From a checkpoint of a small transformer trained on Wikipedia.
Training: a variant of Muon for these matrices, 2383 steps.
MLP neurons of a small language model. Each row is named by its layer, matrix (up: input weights) and neuron, and shows model dimensions 0-255. Each number is 500 + 25 x the weight over its row's rms, rounded and kept within 0 to 999. Numbers have three digits each.
After each neuron's rows, "fires after" lists the tokens most often just before its 100 highest values on Wikipedia text that the model never trained on.

L4.up966:522506477509483533525543503505505515437492502496525478514498509482500488547515518514494529482557495472510500494510509504489528529484448508481510520476483522496470514484500509486484520499493461520454522496482498512522485550540532475492456480517497464509504514460530493518535546485518481485474520465557513528543481517455500482512493489478490531501495488520524524468500478488506506496513517500476515512463493527463542510502476501478531529513466513500477540496470495469502448508486468494505557489498484471475494545480507451465515434511488480487475525519489525555484514494476505484503520503534477463525510487503530504546533519532483497496489446486488481511534499500460478488532491486483473496483488510476494487476478490482467494508517491527476522497521468470497501464509473
fires after: " K", " S", "S", " W"

L4.up1128:468496477520545506481491499481501470495506494522491487526518522524506471464538494512485509520489590518487569504505480519478500504517463505524498504485516491488497487497463456518496523491479473480512502459492503504499527496509507533491520486483471482513524479527492483461513468552502495525552515483509492556486504485525516500510486445470489512469483503490462524495506486499523518514475524477466522499512491498465458491484497478496529436510530460519476516512541479444436533519509505551550470490469484480505476567492472529541532513504479530502521492480493534470491510485496475531555466500489451506523518500501521515505493450493543510480524502541527471455488481457488494481528478489528489498518519514498519489523514561530522455478467481496519540524563496490512508513503516
fires after: " L", " N", "c", "N", " c"

L4.up1200:461458498503490535517472486500528503517491503487479501572490517483515520535504504499513483507473500480511533491504484489473536510505508521499500513496529504490460516527528472533505482529502504479475500482542550515485510477561515469444506466467512532488524503517450553495528508454457501531534490554514491507516507502519535503463484486497493499471495476488496525512466524472540497506546434492492516491492559479478477515497512509491522507524497546522542508495488480487492504522528481535484491499521522487492565496512462536486484469481502500497493481485459478531509511471458546511517531492458518528473501498526470516480486528537486526485490478454507525515464520529524462477512491461525551503467469506515468497534532496496485482494476495492478491463495509485531515494441523
fires after: " Rep", "ig", "urr", "ad", " Dep"

L4.up351:544466527538509457515471490514500501478498524531508510497458470496508533499525485514491515484491503477482482532476489496469493479503468501489530476573518489538492480511493490537518490503559510464483502511501512513517464487498512510468534496485518490512472494483542520465470530521497506489483524545502488546460519465477488529494470498505501535541543524508494496555534483471544508478481489534477488527508458482543485474492492473525517511476491502494524521488477477534538519514480534516506512482489518472549441456499485517508530506457540560531513501516489502544496468441473497542470469503538519527474500523485507509504489469482551455553500510488506500483513472458541497528515488563535524482466496504482498487503490470508544533482487511517482491547493475477492494518502456
fires after: " Y", " M", "o", "y", "a"

L4.up499:508567494469503482492491521482564473502468536485489518525532482508511504486510487483503508528496429511536513527515528527488516503495481488514488469490491454483491475455507440475517504506520495530471530482479488522478485498491517529491494479465521509516472478556499495531465449534533501515518487495456523534529501514537505487503487522519534497523517510465468515490523438499505524522504509505516474478500498476508480489531462508479499485462493481494510540484493470484499501530497507557534532478521463477498478501463499472495520545495522474499495460532499499513523525476506527537513475505502435453482529523500478467523557487536522544477520461473491522513499514553504501485499495501518522438474554496501476456471489512523550496522482478474520489531509472480522486514545498
fires after: " ", " Pre", " S", " publ", " sub", " B"

L4.up91:497502428486521529445449507486492516505517503482488527514469469508512474504510503505483527497440570561515508514474531526531469505517518518497451513504478538497517520462500535492503569477483503503515529503559497452497550493551517532496513522501516536520455463467480483508494518509496493481539497522454536456503504508495532506497488462457545503482524533520499476514508518486509525488531496514521525517504504510497498463476470480501483516515521479505511481494491463509480471504501481492503492460529484513526497504495508519474480530525494490511537484487528463492491486521479509444465524504494506535545470472475470544471514459503522499540484478525467468504557460531479528503501466526530535491479508538547508510496560498458496524494492488499454501447470523520473442481523524
fires after: " to", " la", " a", " all", " bel", "l"

L6.up952:537475471487484508505514532501465539519521452465486479498514455530463511525519482509514496485468513495494518510543518477525527487504480513495558495479470525462484461529460481551497513498523530514505506528521490492510500516481451508498520479511481495518519527511493484492524501519541489513459478502555524487517516479519504466427473555492508478534457509521534497499502488451525552478478515490499472554569490490489505541511450509491473545512477482528500478514532484487491473462491521522496487522550513498483500521456493477499521508474489465566469526460503487464507473509500538518506513531489461512500505479503539487509465540477480500526469519467520493452486484532510479522528492449537505494483517512513525523490486480479498520489498480493485500493482475523511495480503481
fires after: " s", "ic", " im", " ex", "om"

L4.up1099:531493481494486548458522489523512487523497487468475468504458461467503524508536489498485486490539508504532465497494475481524494498494473522489503492502521492528507473503510488495476532459510507492503463478490509496470505503515473528520518510488504476460471505486511498484493515507498519550478481531492492491506505541492497566481511501524467500522522453520516510552490493513534441482538532506531479512514537521456492540499445491460484561461430464490496483510505485492555493515497468498553523529463495487505501488526525517488495498497460496558520444500470536486475484502508499486518499495472551475485511476503532540459487560480497464500496498463543512460535521473482511521509478506496524506515477498505477481487453519469491531459514521455522533551464516510494506493488543
fires after: "r", " B", " Dr", "St", "o", " T"

L6.up1099:520486492528523480529509453522483455467520479507498529493507477527493528513513519502437472476469479548487558509549523510474525491493505483515472497533454498511498452541479517501477564490429501533474460474516517497485522513568475523477494549526514487515464494481483553482511525509477522444523491498502522493527487506527548468467500501490492487476515495501488503549497495502499474499505511511482471519449495471514482490515490488495519494468470522502481501496466486527496469504485509506531560531519529525484495522498512484445479508489463519510535492509497476503483470485491479527491522537480515452490499502473484480506473492471504477495456499507495475477511496485557501486506533509489477488539530476487472507472470459530501514481479458527507511516517507511468485488456531
fires after: " Cl", " cl", "ul", " cent", "n"

L4.up960:507473466479510508517502511523539508483506537521507500500506564512469466487503477477515522515493498504560504476470519493487519504475492476475473476487483490543522512488524481488533496514490471496563493495503491501482472455537512514463454493518472522503467484537512526502531532510530475505522494472496537508456545501485497470479457538467490479512530493504516483517538535516495486488518463472483518462482481487491522493489520472531493483526488519528501457464483512543512496492472492516482514481527507512513484482505552505478486561535533510497501487521523492501541453555502504482491540506528485516504509470461523537467505518477515489475526531533459422471539473510461534486510466510475540488564446536547491502513544528482480484509487461474497468469535495474549496475480460
fires after: " W", " All", "ask", " Ad", " r", " A"

L4.up403:500505514491522521501524507539468484528492488509458514518468468517493500499487500504554513496509481498520500536443514502512531505482463511536537500531525541530491485491481510485497502469506479510511498518508496451491554526511483477440495502517527474487447492507491504469501514546529468526447487550479522544439542500489485494469482483537515519520514492497484497492541533529458473515503486534488515517524535451506509463503505532516509505482498522462485528451459488492517526501520506481513495531556491461399488463495520533522518535515497482501473523527502506498483517485533468496512485476486478503516466507485460516513472517488498511524500488521483510477459509511502499462571536496523545500475486453519498502515483499498517501521488506500450507521504510524492537488462502
fires after: "u", "ict", "ig", " Pe", " V", "am"